python train.py --num_hidden_layers=9 --hidden_size=256 --num_attention_heads=4 --num_key_value_heads=2 --head_dim=64 --intermediate_size=832 --vocab_size=8192 --hidden_act="swiglu" --norm="rmsnorm" --norm_place="pre" --norm_eps=1e-06 --positions="rope" --rope_theta=500000.0 --rope_fraction=1.0 --qk_norm=false --attn_scale=0.125 --bias="none" --tie_word_embeddings=false --parallel_block=false --init="normal" --init_std_qkv=0.043 --init_std_o=0.0 --init_std_up=0.043 --init_std_down=0.0 --optimizer="muon_variant" --learning_rate=0.00672 --lr_mult_o=2.0 --beta1=0.9 --lr_head=0.00612 --max_grad_norm=1.0 --warmup_steps=200 --schedule="wsd" --decay_fraction=1.0 --decay_shape="linear" --final_lr_fraction=0.02 --batch_tokens=65536 --max_seq_len=128 --doc_mask=true --train_tokens=490000000 --max_steps=7477 --dataset="wikipedia_en"
MLP neurons of a small language model. Each row is named by its layer, matrix (gate and up: input weights) and neuron, and shows model dimensions 144-207. Each number is 128 + 24 x the weight over its row's rms, rounded and kept within 0 to 255. A neuron's up and down rows have the sign that makes its largest values positive.
A block is one neuron, or neurons of one layer that tend to fire together. After each block is what it responds to, as a language model described it from the Wikipedia text at the highest values.

L2.gate301 [129 106 133  92 160 107 151 132 109 120 139 145 111 140 127 151 120 121 126 132 118 135 113 128 118 132  82 120 113 106 154  82 144 143 125 119 117 141 144 160 110 144 134 116 104 143  99 131 101 120 117 169 148  97 119 152 111 130 137 124 126  97 136  89]
L2.up301 [ 69 105 117  50 122 119 137 129 117 125 123 121  99 165 149 153 114 121 113 146  96 187  52 140  96 142 114 194 112 144 121 123 112 111 120 125 153  96 138 149 144 170 103 130 141 158 124  94  88 113 103 152 152  76 115 134 113 117 148 163 144  88 111 117]
Clause-joining conjunctions. Conjunctions right after a comma that start a new clause, such as and, but, so, as well as while and however.

L6.gate75 [107 150 113 140 117 130 139 112 169 179 112 120 120 140 102 177 100 136 144 108 127 111 137 105 136 128 110  99  97 112 107 148 123 123 125 147 123 137 104 164 177 133 141 122 147 117 106 116  87 118 159 144 106 131 117 128 112 118  78  94 129 121 116 145]
L6.up75 [119 124 115 149 113 144 104 117 161 123 124 142  62 112 175 169 179 116 123 120 150 104 127 125 149 127 113 155 124 143 111 135 124 119 149 121 132 135 132 166 106 101 106 120 121  77 167 128 134 132 129 113 138 148 158 152 133 131 117 100  94 157 117 150]
L6.gate83 [148 138 161  75 169 121 145 155 134 106 147 116 119 106 110 137 118 124 146 154 151  94 105 117 126 125 126 131 109 137 117 137 131 157 118  94 108 135 160  91 166 134 130  88 116 115 127 149 135 116 138 168 135 133 145 130  99 139 164  93 122 142 111 131]
L6.up83 [146 118 120 122 111 135 102 116 170 122 163 145  91 143 113 103 140 164 106 126 136 110 141 125 113 149 124 106 142 130 167 114 169 141 151 107 156 165 147 128 132 161 135 135 110 186 150  73 137 124 122 175 145 119 138 115 110 112 162 132 157 158 114 160]
L6.gate254 [ 98 101 168 119 119 139 132 101  75 125 150  84 110  63 137 116  93 129 127 129 122 141 118 130  85  71  98 123 144 123 127 165 139 140 131 137  95 149 162 117 136 139 125 136 111  93 141  98 159 138 162 115 134 140 146  89  87 150 146  80  99 110 161 105]
L6.up254 [120 114 137 131 116 116 140 128  93  88 160 166 119 135  94 178  96 152 171  74 106 130 137 131 140 130 141 146 165 133 129 157 114 151 127 154  80 122  80 136 164 152 105 142 162 122 125 107 172 135 122 117 149 153 108 136 121  76 112 114 134 138 122 117]
L6.gate308 [132 122 129 129 139 149 137 133 130  93 127 144 110 148  98 130 139 155  95 135 124 119 157 131 142  69 155 148 153 152  95 153 146 117 103 118 111 152 129 166 130  94 164  96 104 158 132 158  98 132 105 130 101 131  72 103 125 142 127 116 111 132 150  90]
L6.up308 [119 117 167 119 128 121 104 115 108  82 140  88 129 101 113 152 135 132 102 155 178 136 120 179 157 137 116 123 152 140  68 125 126 144 162 142  86 153 129 143 136 113 124 125 121 118 143 121 109 137 102 176  89 136 123 107 125 124 126 150 111 117 175  66]
L6.gate415 [ 94 125 169 132 171 157 160 105 127 150 126  70  78  89 147 121 116 128 124 146 145 109 125 156 129  95 141 124 115 110 134  96 116 112 119 116  72 150 162 110 130 138 146  96 115  94 138 134  93 148 127 105 172 168 165 133 110  99 160 119 124 116 135 138]
L6.up415 [124 128 137 198 187 124 116 115  81 107 155 165 158 160 110 104  90 131 125 126 152  83 132 115 100 148  94 126 130 105  99 131 124 116 148 116  91 138 162 129 155 107 125 162 123 119 117 132 127 156 121 147 104 134 130 113 126 151 167 116  98 120 196 142]
L6.gate451 [131 104  60 103 108 133 126 146 122 113 127 146 112 143  98 164 114  98 139  67 133 125 106 119 155 116 146 113 119 146 120 119 162  97 135 135 143 102 125 129 136 106 160 144  57 136 116 129 136 119 149 128 132 132 122 132 151 124 117 137  82 102 138 138]
L6.up451 [123 124 120  86 110 113 136 120 142 133 140 128  91 124 100 110 123 103 115 126 148 137 117 130  97 140 118 141 155 164  64 150 131 159 146  79 165 111 163 109 119  85 136 140 143 130 125 132 142 130 134 205 131 148 118 110 130 120 134 114 138  95 155 118]
L6.gate688 [180 138 166 135 148 153 120 154 144 159 118 131 119  90 139 142 109 129  95 148 103 107  77 105 147 117 122 112 129 154 142 105 132 170  82 115 134 108 158 168 167 165 139 124  76  89 150 111 118  84  82 123 151 105 166 123 106 133 118 114 108  98 159  97]
L6.up688 [150 112 186 162  80 156 124 125 146 134 174 141 102 118  99 154 175 137 139 106 136  97 103 113 178 121  92 102 101 114 134 146 146 149 121 126 179 135 100 190 138 125 140  93 117 140 128 160 125 118 100 129 134 123 119  99 116 110 120 100 138 122  94 114]
L6.gate772 [122 151 134 172 136 130 151 101 133 130 114  99  87 138 138 111  86 151 141  68 127  82  76 140 153 115 117 114 115 118 118 155 105 131 103 126 109 135 117 103 115 117  76 128 103 125 123 121 134 130 111 102 145 140 168  96 118 155 110 114  93 112 180 110]
L6.up772 [129 106 117 141  75 119 143 115 131 106 170 135  80  88 109 109 136 124 142 106 124 141 115 134 187 125 110 130 112  80  84  78 152 167  92 106 111 110 102 165 101 132 140 144 142 141 173 102 159 152 106 135 106 128 109 120 138 111 111  92  95 160 128 128]
End of given names. Final piece of a person's first name or middle-initial period, just before the surname, often in tables and lists: Stephen C., Liam, Eddie.

L6.gate109 [138  95 173  89 114 157 114 111 182 114  99 124 145 114 133 124 107  88 157  93 153 101 101 174 120  95 126 123 143 154  99  97  76 126 123 122 156  87 139 121 108 115 122 114 130 149 100 158 129 167 120 159 166 134 122 121 119 119 153 158 106  74 112 118]
L6.up109 [108 116 116 107  92 156 166 119 128 113 186 134 126 100 124 118 109  98  52 169 104 115 120 129 107  72 128  94  97 120  95 115 147 159 100 154 125 146 118 128 156 149 117 106 104 122 167 121 146 150 116 122 140 152 112 118 118 139 108 101 160 117  93 137]
L6.gate110 [ 83 137 136 134 126 130 140 173 132 114 113 132 157 128 137 138 103 117 132 107 105 109 165 139 149 138 130 114 177 137 153 127  81 116 150 166  89 172 147 112 104 100 127 115 107 114  81 115 127  99 103 147 113 115 167 153 137 135 155 134  97  92 140 135]
L6.up110 [105 121 140 114 121 128 116 139 145 162 129 141 107 169 118 111 126 120 141  91 142 166 115  96 179  99 124 138 145 175 149 144 140 147 131 139 107 167 105 153 113 115 138 133 107 169 108 124 116 112 101 176 119 110 135  90 124 139 120  88 120 137 181 167]
L6.gate111 [ 87 119 168 104  96 146 155 143 145 142 168  74 166 123 110  70 151 118  66 127 110 147 122 117 134 145 137 103 121 116 141 178  77 106  96 134 122 179 124 126 144 105 111 182  94 164  84 134 128 121 130  88 134 175 152  98 119 123 140 122 143 132  97 153]
L6.up111 [148 120 144 128 117 115 130  94 117 110 141 171 106 142 144 109 118 141 126  89 108 134 104 137 132 161 138 129 108 143  98 103  91 151  97 113 135 124 147 127 132 128 141 136 158 124 157 186 116 159 117 160 154 121 117 145 125 134 127 103 114 101  82 137]
L6.gate179 [149 140  89 178 127 100 161 116 160 118 143 182 165 141 114 143 128 145 122 133 148 125 117 128 132 157 128 148 144 134  84 107 113 119 134 138  89 171 148 113 132 125 140 146  76 153 133  76  82  92  95 141 134 136 140 120  92 140 130 119 182  98 125 120]
L6.up179 [109 126 131 135 148 114 144 149  68  78 126 121 144 117 170 150 162 116 130 109 161 138 172 140 135 158 125  87 130 171 139  95  90 100 118 116 110 140  93 110 162 125 138  90 116 158 145 135 100  94 132 115 124 153 118  78 121 108 126 139 136 116 104 130]
L6.gate381 [154 105 105 137 122 112 117 131 122 115 142 163 162 114 151  69 108  86 123 148  91 129 156 102 140 121 103 143 119 113 161  94 168 124 115  93 142 153 165 126 113  92 136 151 120  94 120 138 137 154 131 142 138 136 155 150  87 149 163 130 141 151 149 128]
L6.up381 [134 129 177 115  85 142 116 162 178 142 128 166 105 126 131 107 136 160 141  85  79 162 139 134 143  99 116 171 115 148 135  78 115 102 144 157 155  88 109 135 129 155 134  70 108 105 135 105  94 130 128  93 124 112  90 112 124 135 116 131 139 118 124 134]
L6.gate418 [153  89 137  64 147 110  90 144 116 118 137 145 161 137 119 100 120 121 143 159 117 143 104  84 154 106 164 133 152 155 110 149 126 126 139 130 125 163 174 145 139 117 108 126 155  96 103 154  79 145 139 139 161 133 117 162 110 121 169 155 153  90 136 142]
L6.up418 [145  80 115 113  74 152 107 116  66  92 118 114 106 147 136 127 124 138 154 119 110 156 157 142 113 146 123 124 109 116 108 131 156 157 141 141 129 136 153 127 126 115 155 138 135 136 160 130 153 124 112 160 109 186 136 151 162 101 144  89 119 107 137  79]
L6.gate615 [147 121 137 105  90 150 145 149 100 122 134 100 127 150 133 155 141 140 133 161 164 149 124 118 112 149 118 141 112 155 189  85 120 105 123 151 144 137 123 121 147 130 142 109 118 135 181 114 116 164 137 166 142 130 117 112 127 194  95 111 146 154  74 141]
L6.up615 [144 114 149 133  87  93 121 133 124 143 177 161 134 126 122 133 157 148  74  91 102 117 134 176 103 126  84 151 117 146 112 107 102 142 102 162 103 200 111 146 107 167 129 195  97 118 123 131 167 126 128 154 118 130 114 139 125 139 126 140 134 156 100 127]
L6.gate795 [144 126 114 101 112  95 118  95 112  96 176 143 133 151 140  97 117 134 151 163  97 109 111 138 114 159 165 141 131 105 121 151 137 117 135 102 131 195 154 132 125 120 137 181 104 105 141 155 103 137 147 159 162 113 148 138 128  92 146  94 133 163 141 134]
L6.up795 [148  94 135  96 162 110 141 104 156 177 152 110 154 141 127 130 126 111 146 119 144 139 151 131 124 113 152 136 110 138 117 138 143 148 162  88 118 134 144  91 122 123 109 143 166 152 165 140 134 119 102 166 141 114 107 112 145 155 112 123 151 100 121  93]
Degree modifiers before adjectives. Intensifying adverbs just before an adjective, such as very, most, too, and -ly endings in increasingly and essentially; weaker on and or commas between adjectives.

L5.gate46 [160 122 107 128 139 101 117 143 128 128 131 165 169 142 187 113 138  95 100 161 124 116 132 140  96 113 116 131  65  81 108 123 104 133 134  90 129 128 137 141  78 152 155 117 117 120 139 155 106 140 126 165 166 131 150 127  91 152 185 116 125 146 123 153]
L5.up46 [152 143 129 167 127 148 168 114 102 155 124 111 109 135 102 137  86 139 129 123 133 152 127 157 133  80 142 148 133 118 134  92 104 138 144  93 126 132 115 113 100 113 116 145 124 178 158 137 136 143 142  69 102 129 200  95 155  93 155  98 152 138 128 151]
L5.gate124 [124 127  91 144  89 124 122 108 131 148 114 105 124 110 111 159 111  72 121 107 161 125 118 142  94  69 119 131 144  99 141 138 171 124 138 128 189  79 147 133 156 115 114 186  84 102 120 128 107 126 134 125 131 160 130  89  81 149  79 113 146 113 188 115]
L5.up124 [116 159  97 154  98 132 126 117 149 121 136 187 125 120 123 113 165 121 115 109 114 134 164 114 111 120  78 107 153 105 106  97 119 100 144 120 159 112  89 155  89 155 100 128 199 129 107 147 124 119 136 140 154 125 114 144 126 126 123 139 134 131 119  91]
L5.gate158 [121  93  95 152 123 111 117 133  73  90 149 131 170 140 134 145 139 147 173  99 130 108 141 153 105 122 100 156 113 148  78 124 179 140 163 121 127 165  91 119 105  83 151 172 125 104 193 144 130 145 162 133 174 139 143 102 145 136 110  89 130 149 118 151]
L5.up158 [127 134 116  86 140 127 157 111 113  82 152 135  93 131  88 144 115 112 131 109  89 139 155 157 150 122 125 166 114 165 120 119 126 100 149 163 120 126 105 152 139 126 122 132 119 140 119 131 115 131 161 122 121 148 168 135 169 143 125 122 110 155  82 144]
L5.gate189 [156 181 144 138 138 153 138  83 107  99 141 141 105 136  74 113 113  96 131 162 112 102 117 122 160  85 139  36 137 130 123 135 135 186 156  85 158 151 190 110 117 161 144 125  71 110 149 127 124 110 152 138 124 154 130 141 143 159 119  95 130 147 139 134]
L5.up189 [105 152 178 135 124 130 113 103 126 125  99 134 158  93 165 140 125 160 184 141 158 133 100 106 149 117 137 152 167 116 129 106 158 129 127 123 130 141 153 129 138 106 114 108 148 142 147 136 126 154 130 154 155 100 119 144 118  80  87 101 159 128 161 148]
L5.gate266 [161 152 136 124 103 123  99  95  70 102 101  61 122 117 138 129 131 116 112 160 106 130 140 104 129 110 113 134  91 158 105 120 159 176 109 117 128 117 149  88 141 116 126 140 113  80 149 149  96 126 165 140 120 137 103 124 135 102 166 100 126 133 131 106]
L5.up266 [128 112 124 134  99 145 109 108 115  83 151 131 101 151 113 152 121 130 134 152 117 117  96 125 142 113 127 154 111 138 108 146 109 171 169 150 155 143 165 132 145 126 111 134 103 139 120 138 145 122  82 128 107 143  69 127 147 147 121 151 155 127 110 146]
L5.gate340 [100 150 144 129 119 178 119 127 134 171 130 153 155 137 120 125 180 112 135 100 155 136 123 146 159 119 124  93 124  91 105 137 113 118 119 114 128 127 145 164  95 130 114 109  98 145 161 127 133 115 140 134 177 181 102 103 150 135 181 143 134 150 103 167]
L5.up340 [163 143 123 134 154 111 131 126 107 158 144 127  96 127 137 160 104 121 100 132 150 120 115 200 145 149 153 134  88 132 134 131 101 115 154  87 159  94 106 135 122 103 132 110 167 146 117 144 119  94 146 141 108 177 115 107 175 120 104 114 139 137 146 108]
L5.gate613 [107 150 115 103 125  96 151 115  91 116 127 140 171 138 122 146 134 122 142  89  80 125 126  94 117 108 111 126  71  71 145 132 136 118 120 127 127 141  77 125 115 112 146 115 109  87 150 143 116 134 115  90 178 141 105 101  86 131 134 105 136  88 126  83]
L5.up613 [131  99 147 130 117 121 137 156 120  98  65 158 135 105 122  89 104 106 101 119 151 112 127  71  89 152 118 127 115 130 150 136 116 144 135 171 153 103 121 108 110 144 112  79 156 138 144 140 140 113 128  93 131 102 137 129 157 104 165 111 137 143 138 125]
L5.gate688 [ 92 141 138 147  82 122 139 138 146 118 115 141  85 178  76 150 124  81 140 140 126  97 150  88 141 131 117 124  99 122 109 129 114 145 119 105 215 130  98 135 113 134 138 152 101 128 117  78 125 123 115 160 135 155 150 151 141  69 130  95 150 164 166 148]
L5.up688 [ 91 101 143 137 150 105 128 143 108 112 140 126 126 134 103 135  89 114 109 139 153 136 127 138 133 140 128 132  89 147 112  88 153 104 155 161 153 128 110 123 123 110 158 125 173  86 143 111 113 115 100 117 110 132 129 103 142 147 131  92 145 167  77 175]
Name initials and paragraph breaks. Fires on the period after a middle initial in full names, such as William M. Grimes and Frank C. Partridge, and on line breaks ending paragraphs.

L5.gate3 [148 129 170 135 116 148 120 114  81 132  83 107 128 151 184  61 149 108 124 132 111 138 119 141 152 133 112 177 113  96 119 108 122 202 109 168 128  82 158 116 149 141 127 176 113 132 134  92 137 135 153 112 151 156 139 110 115 149 155 111 125 143 114 122]
L5.up3 [134  75 122 183 125 163  96 139 126 114  82 150 132 143 118 175 132 150 182 151 172 141 113 101 115 125  90  99 137 125 123 116 114 144 120 120 120 115 129 150 154  99 129 108 121 124 131 117 156 142 142 119 140 165 112 112  76 140 144 159 175 116 111 128]
L5.gate234 [132 117 122 131 109 104 132 125 117  95 109 163 169 110 110 114 157 109 118 161 109 117  90 155 139 161 139 139 118 169 112 138 149 131  94 119 154 163 152 142 114 162 130 117  88 141 124 114 162 135 142 142 142 178 151 140 150 124 129 146 178 183 139 120]
L5.up234 [ 89 129 124 109 125 120 113 115 116  89 151 159 118  91 145  99 126 131 143 147  92 133  98 132  53 159 148 160 134 173 156 145 117 111 109  78 140 156 167 139 106 198 160 121 108 136 102 139 113 126 153 134 111 134 137 133 129 168 160 124 163 160 160 138]
L5.gate240 [105 129  99 140 158 136 116  88 118 169 130 138 120 134 129 155 159 128 155 145 146 143 114 139 141 110 154 165 148 105 151 110 104 145 118 113 125 124 146 101 111 115 138 141 101 105 151 176 139 175 114 101 129 171 167 142 110  92 108 152 159 155 166 120]
L5.up240 [157 110 106 150 141 129 101 107 132 173 105 144 131  96 137 130 140 114 123 146 109 164 114 152 141 171  89 156 131 116 131  90  91 129 139  84 125 126 146 102 123 157 118 130 152 115 159 109 146 132 129 112 121 140 105 143 104  80 142 124 163 141 145 115]
L5.gate365 [112  87 142 135 103 149 158 136 135 131 160 114 108 104 120 141 127 166 127 142 133 120 154 145 148 209 156 125 176 158 146 116 108 209 166 139 124 129 129  99 146 143 179 104 169 120 110  71 159 145 104 142 104  97 115 110 145  78 121  95 123 130 124 154]
L5.up365 [191 114 118 158 155 106 164 147 117 107 127  97 129 162 118 136 111  95 101 147 170 152 124 134 147 136 133  99 152 126  95 154 115 136 113 114 193 147 115 130 114 104 153 111  89  87  99 107 151 161 127 110 160 142 140 136 123 113 143 128 166 139 161 138]
L5.gate538 [156 106 100 132 110 142 166 148 138 147 109 119 102 115 122  96 123 108 119 124 149  93 154 115 116 135 124  81 120 141 127  94  91 134 151 121 136 141 125 114 114 142 138  81 118 124 118 133 163 177 121 116 131 165 115  73 142 133 140 102 138 156  89 140]
L5.up538 [122 140 127 155 136 123 117 101 143 172 148 115 115 168 126 112 112 110 144 106 105 155 131 145 157 128 104 130 127 123 126 132 117 112 130  89 136 146 163 121 141  99 158 182 147 144 101 135 120 123 107 139 115 159 117  84 141 117 118 125  81 162 128 128]
L5.gate656 [164 152 141 141 156 136 132 150 132 156 117 156 180 149 144 101 123 118 176 140 122 138 111 123 116 144 138 152 122 145 106 119  82 135 122 104 142 100 155 106 124  89 139 132 136 156 160 148 200 153  83 102 124 157 141 119  93 117  73 140 155  87 121 131]
L5.up656 [ 94 176 135  70 121 162 178 131 120 132 114 142 132 121  92 160 102  94 156 138 131 123 136 124 109 119 101 133 103 155 103 128  71 112 154  87 138 157 139 101  92 156  56 131  75 112 139 139 148 134 105 121 109 124 169 144 131 128 108 127 158 157 125 122]
L5.gate744 [125 185 125 119 129 108 112 110  87 144 154 104 126 106 131 135  82  78 152 174 114 117  94 153 142 125 117 133 108 116 105  51 126 155 136 138 187 108 163 100 156 154 110 136 131  84 152 130  93 151 135 103  99 131 151 129 130  87 141 102 133 161 100 136]
L5.up744 [ 96 162  84 133 136 136 139 115 173 143 145 145 170 140  81 107 155 128 143 163 150 116 152 114 127 103 101 169  91 110  95 114  98 119 121 150 128 147 102 122 175 134 116 139 145 142 135  96 141 101 102 117 106 157 137  92 134 131 153 129 109  94 121 127]
L5.gate785 [136 146 111 146 176 165 132 129 103 129  97  95 135 129 101 112 115 125 142  87 108 119 125 171 128 120 104 149 100 137 129 129 104 179 117 154 110 134 146 135 168 140 147 130 146 109 162  99 129  94 144 137 145 155 125 112 120  74 139 127 155 147 133 144]
L5.up785 [148  90 153 139 124  94 125 126 115 118 138 108 121 133 140 121 130 164 105 146 169 118 113 147 121 117 147 165 133 114 147 118 148 127 126 121 126 163 136  47 175 121 123 129 180 142 117  73  97 100 159 126 122 102 156 142 120  94 110 124 147 114 176 173]
Before a person's name. Fires on the token just before a person's name: list dashes, table pipes, country codes (NZL, SVK), and role nouns like catcher, bassist, businesswoman.

L6.gate58 [ 93 102 148 142 122 110 181 146 129 117  92 142 149 156 127 125 146 128 137 134 125 114 136 109 114  62 168 131 128 162 171 153  65 128 154 118 113 136 120 155  71 156  93 147 112 105 101 112 150 113  93 137 112 146 114 137 157 162 122 143 131 147 185 120]
L6.up58 [129 109 135 176 155 151 107 110  87 160 160 121  90 136 142 121 162  97 155 137 138 132 154 127 122 110 102 132 119 126 100 130 140 125 142 153 132 109 141 103  99 154 138 159 156 119  80 133 136 144 115 109 155 154 114 125 125 163 174 110 169 136 133  97]
L6.gate97 [155 131  95 130 162 130 137 149 109 143 160 126 148 113 103 179  98 138 115 142 102 136 138 142 122 144 146 155 125 115 145 158 105 152  71 109 120 111 153 104 158 180 143 118 121 114 103  98 134 139  64 124 112 164 173 165 106 116 136 100 169 159 142 126]
L6.up97 [161 117 157 147 169 166 143  66 112 166 136 120 172 108 114 132 136 122 111 106 159 141 111 145 125 117 146 129 115 115 152 160 119 120  99 101 152 168 132 110 165 153 147 154 137 140 139 136 125 122 131 126 133 145 128 122  78  84 132  69 203 111 175 159]
L6.gate448 [170 111 140 144 127 182 127  85 143 113  92  98 136 124 137 107 134 108 130 122 124 155  86 112 132 142 133 114 122 131 104 152 124 123  74  89 157 140 170  74 144  93 174 120  97 111 101 114 105 123 123 102  75 139 108 139 120 123 112 121 179 136 163 100]
L6.up448 [147 138 111 160 168 130 139 134 129 138 128 165 159 126 127 118 117 147 129 143 142 102 150  91 141 112 152 118 149  90 176 136 121  99 178 132 117 151 142 115 154  99  90  99 139 120 108 154 155 119  89 132 170 159 178 105 139 101 136 124 103 151 158 127]
L6.gate607 [155 156 155 102 166 164  73 141 164 139 147 124 122 131 161 137 144 127  93 117 105 122 156 144  84 119 131 144 143 150 173 157 180 166 117 102 103 125 145 109 110 140 104 124 132 145 144  95 151 102 114 155 125 147 161 134 131 157 149 137 117 111 119 127]
L6.up607 [150 135 132 126 123 102 140  93 168 135 101 188 115 120  76 158 105  69 120 109 189 137 135  97  96 106 157 156 115 136 118 145 162 144 103 135 143 133 161 106 143 112 147 147  94 121 147 108 156 135 123 125  86 120 139 151 144 113  92 161 133 120 140 131]
L6.gate621 [118 125 131 113 117 138 112 107 113 141 115 108 111 107 145 131 138  92 187 115 115 128 100 173 123 110 149  94 114 148 179  93 163 168 148 111  97 149 106 112 153 137 131 134 102  43 131 120 143 159 126 127 124  66 127 129  90 134  97 127 123 130  92  98]
L6.up621 [152 129 116 123 145 129 165  83 100 144 103 107 116 158 143  93  97 121 161 162  99 117 157 124 124 119 110 160 121 121 146 172 100 148 135 171 132 147 154 147 137 159  82 123 137 113 105 108 122 146 130 163  89 105 144 123 103 121 101 124 173 128 119 163]
L6.gate635 [169 145  85 150 131 107 105 126 114 168 182 143 117 134 132 132 150 130 137 107 131 138 109 122 153  96 107 145 142 149 140  87  96 135 119 183 115 140 110 113 151 135  93  99 113 131 147 133 116 157  71 141 173 113 132 148 117 126 120 144 132 156 135 128]
L6.up635 [153 121 139 144 130 125 152 129 118  81 148 134 154 174 114 157 145 134 140 146 135 158 157  82 155 166 128 112 140 122 124  92 157 148 124 111 122 155  97  89 121  92 131 141 102 110 119  95 124 125 151 116 148 134 122 140 122 118 115 112 115 172 121 152]
L6.gate692 [167 138 121 170 118  69 153 110  81 117 100 109 109 123 111 121 102 114 104 101 140 190 111 135  87 124 145 156 175 138 169 137 135 154 141 141 129 137 104 110 110 125 162 140 128 130 145 111 111 154 109 128 126 100 138  88 105 141 120 127 119 150 122  86]
L6.up692 [124 140 134 153 156 126 156 122 123 149 125 100 115 126 130 128  92 140  96  84 123 153 121 117 119 143 173 121 146 143 112 103 135 204  98 128 144 129 153 152 175 132 105 187 144 138 174 121 152 111 110 163 136 151 178 138 114 148 144 105 110 208 165 107]
L6.gate828 [140 109 113 139 177 116 155 148 149  95 154 105 138 155 125  80 130 153 158 111 169 106 108 118 102 122 114 146 165 108 149 169 160 166 132 113 125 149 140 140  95 149 108 150  72 119 136  87 106 126 148 120 133 143 143 133 131 152 147 166 140 174 146 140]
L6.up828 [164  99 164 130  94 117 117  80 172 112 145 111 124 127 126 138  96 109 125 156  88 112 115 109 118 113 120 109 171 128 102 152  99 147 111 151 126 141 159 105 103  70 100 134  88 121 127 125 119 140 113 101 161 119 129 163 145 154 166 123 111 110 151 135]
Before a person's name. Separators (table pipes, commas, dashes, colons) right before a person's name, mostly election tables after a party name such as "Republican |" or "Labour |".

L5.gate0 [ 87 110  95 138 147 104 132 131  95 149 121 125 142 134 148 113 150 132 116 157 141  74 159 136 120  97 145 116 129  94 151 116 102  99 110 116  96 144 164 107 128 106 100 140 155  83 137  87 125 143 137 129 177 150 112 149 108  95 156 141 144 144 120 103]
L5.up0 [130 106 135  98 148  80 111 128  71 131  98 117 128 156 119 122 148 150 149 163 105 112 101 144 129 109 154 136 151  91 132 102 132 130 131 119 121 164 144 141  98  77 123 121 140  97 151  93 135 140 115 128 146 173 114  99 129 132 127 126 126 133 166  92]
L5.gate141 [142  92 116 106 131 105 117 101  79 118 151 172 148 159 106 145 115 154 133 140 117 147 119  99 178 149 127 159 134  99 167 107 160 140 151 118 106 149 154 115 106 139 118 113  71 100 132 137 120 100 117 148 170 107  99 114 120 112 133 129 169 155 166  62]
L5.up141 [166 101 110  86  71 156 109 100  89 121 138 109 115 126 116 105 146  77 150 144 139  80  98 171 125 167 115 116 112  92  96 144 179 121  84 130 123 124 152 160 137 138 138 139 147 141 145 128 108 101  98 113  89  99 123 104 117 144 165 132 113 123 103 144]
L5.gate312 [ 98 153 128 126 112 139 112 127 110 122 149 165 110  88 160  93 100 117 147 160 135 138 127 169 164 107 145 113 135 125 110  74  85  99 122 151 102 141 166 148 108 162 150 151  95 126 145 143 123 127 133 147 153 127 109 148 109 126 135  73 140 144 124 124]
L5.up312 [148 115 139 136 151 168 115 107  91 125 173 140 175 131 168 155 112 120 122  91 125  94 104 126 152  79  96  53 135 149 118  75 179 126 133 106  99 141 150 151 127  73 121  97 127 128 118 129  96 119 114  98 153 134 124 144 135 152 128 148 110 152 105 113]
L5.gate370 [108 113 130 125 128 111 128  93 113 159 161 146 123 171  95 128 139 119 119 150 118 127 131 117 124 170 127 126  88 100 129 109 133 163 101 134 143 123  93 169 104 133 121 172 160  88 119 135 120 153 132 143 170 112 121 104 133 103 142 120 136 120 106 102]
L5.up370 [116 137 140 126 117 103 143 138 115 122 149 132 105 120  74 144 177  94 154 151 178 189 122 111 139 126 148 122 150 107 108 109 101 148 156 143 146  80  95 138 137 135 125 134 117 169 121 131 109 119 122 141 118 100 131 164 139 127 130  79 142 149 127 149]
L5.gate413 [124 133 169 126 119 124 110  96 142  96 132 168 143 126 154 101 169 171 137  87  74 140 157 142 150 131 140 117 109 129 156  97  95  98 123 136 122 155 104 168 110 129 122 101  93 101 105 144 145 173 127 177 121  96 105 122 136 114 139 131 120 160 100 106]
L5.up413 [122 111 161 124 101  61 126 109 129 118 172 122 136 138 111 135 168 155 115 130 152 168 143 126 115 122 140 106 155 130  99 111  98 109 106 153 119 145 130 134 131 110 126  88 122 144 146 172 102 141 128 135 151 123 115 115 124  95 119 144 149 176 110 142]
L5.gate588 [134 114 143  88 109 113 128 122 156 114 141 112 143 143 142 124 146 104 166 115 162 168 138 141 132 113 185  69 125 114 166 115 177 125 135 161 145 159 138 117 115 172 136 131 154 148 131 117  81 135 175  97 148 119 111 128 153 115 126 127 157 159 143  94]
L5.up588 [158 131  98 116 164 151 128  98 152 111 113 149 139 133 136 120 132 136 139 115 108 107 107 155 139 122  84  92 114 167 127  94 129 143 112  93 118 103 163 124 123 127 131 101 126 111 160 110 145 118  97 113 148  64 131 125 139 143 135 109 188 168 124 156]
L5.gate736 [114 109  95 102 143 137 142 128 120 110 117 154 159 118 138  73  84  90 101 112 130 144 121  85 145 122 167 176 143 136 141 151 177 112 105 140 140 137 116 119 113 140 137 107 133 129 134 101  69 149 131 163 133 124 147 110 172 131 117 111 145 146 143 165]
L5.up736 [117  88 150  94 144 168 113  95 103 118 110 146 144 113 166 149 119 110 165 126 140 123 127 106 110 125 158 108 110 101 160 130 180 108 159  88 141 158 148 135 117 150 137 126 137 131 131 162 144 101 136 174 121 119 124 110 115 152 169  83  89 101 155 167]
L5.gate740 [145  77 127 108 121  93 106 119  87 138 130 129 162 131 129 123 117 144 139 123 124 132 112  91 101 106 127 116 151  95 120 144  91 119 120 159 130 131 184 180 139 140 126 132 119 129 132  73 148 144  89 110 122 109 159 124 129 104 132 102 145 133 105 145]
L5.up740 [167 140 132 122  96 133  98 136 136 126 159 174 125 147 138  74 133 118 102 144 122  91 156 142 119 155 110 103 168 156  91 101 136 141 120 161 105 105 127 121 145 124 141 137 113 130 138 129 118 109 111 111 144  91 158 178 157 111 118 132 152 126 139 112]
Coordinating conjunction after predicate. Fires on "and" (sometimes "but", comma, "yet", "Then") joining a second adjective, verb phrase or clause after a predicate, e.g. "were short-lived and", "was rusticated and".

L2.gate83 [ 62 143 130 110  95 111  93 119 106 147 142 163 154 151  99 118  85 157 111 166 127 141 140 108 110 119 137  88 137 105  98 133 125  94 151 134 157 133 136 145 118  85 141 106 102 121 123 173 113 118 131 135 162 103 123 127 130 156 146 142 156 139 171 174]
L2.up83 [ 94 154 166  93 152 150 128 100 128 158 124 145 133 135 106  96 126 140 112 107 116 115 132 160 161 122 108 113 133 113 118 136 154  76 151  80 138 157 106 116 131 128 154 123  67 138 144 117 123 105 134 138 136 139 116 127 148 140 124 129 183 102 133 143]
Section-heading closers. Closing markers of Wikipedia headings (==, ===) such as in "== Career ==" or "==Demographics==", the newline after "= Title =" lines, and some paragraph-ending line breaks.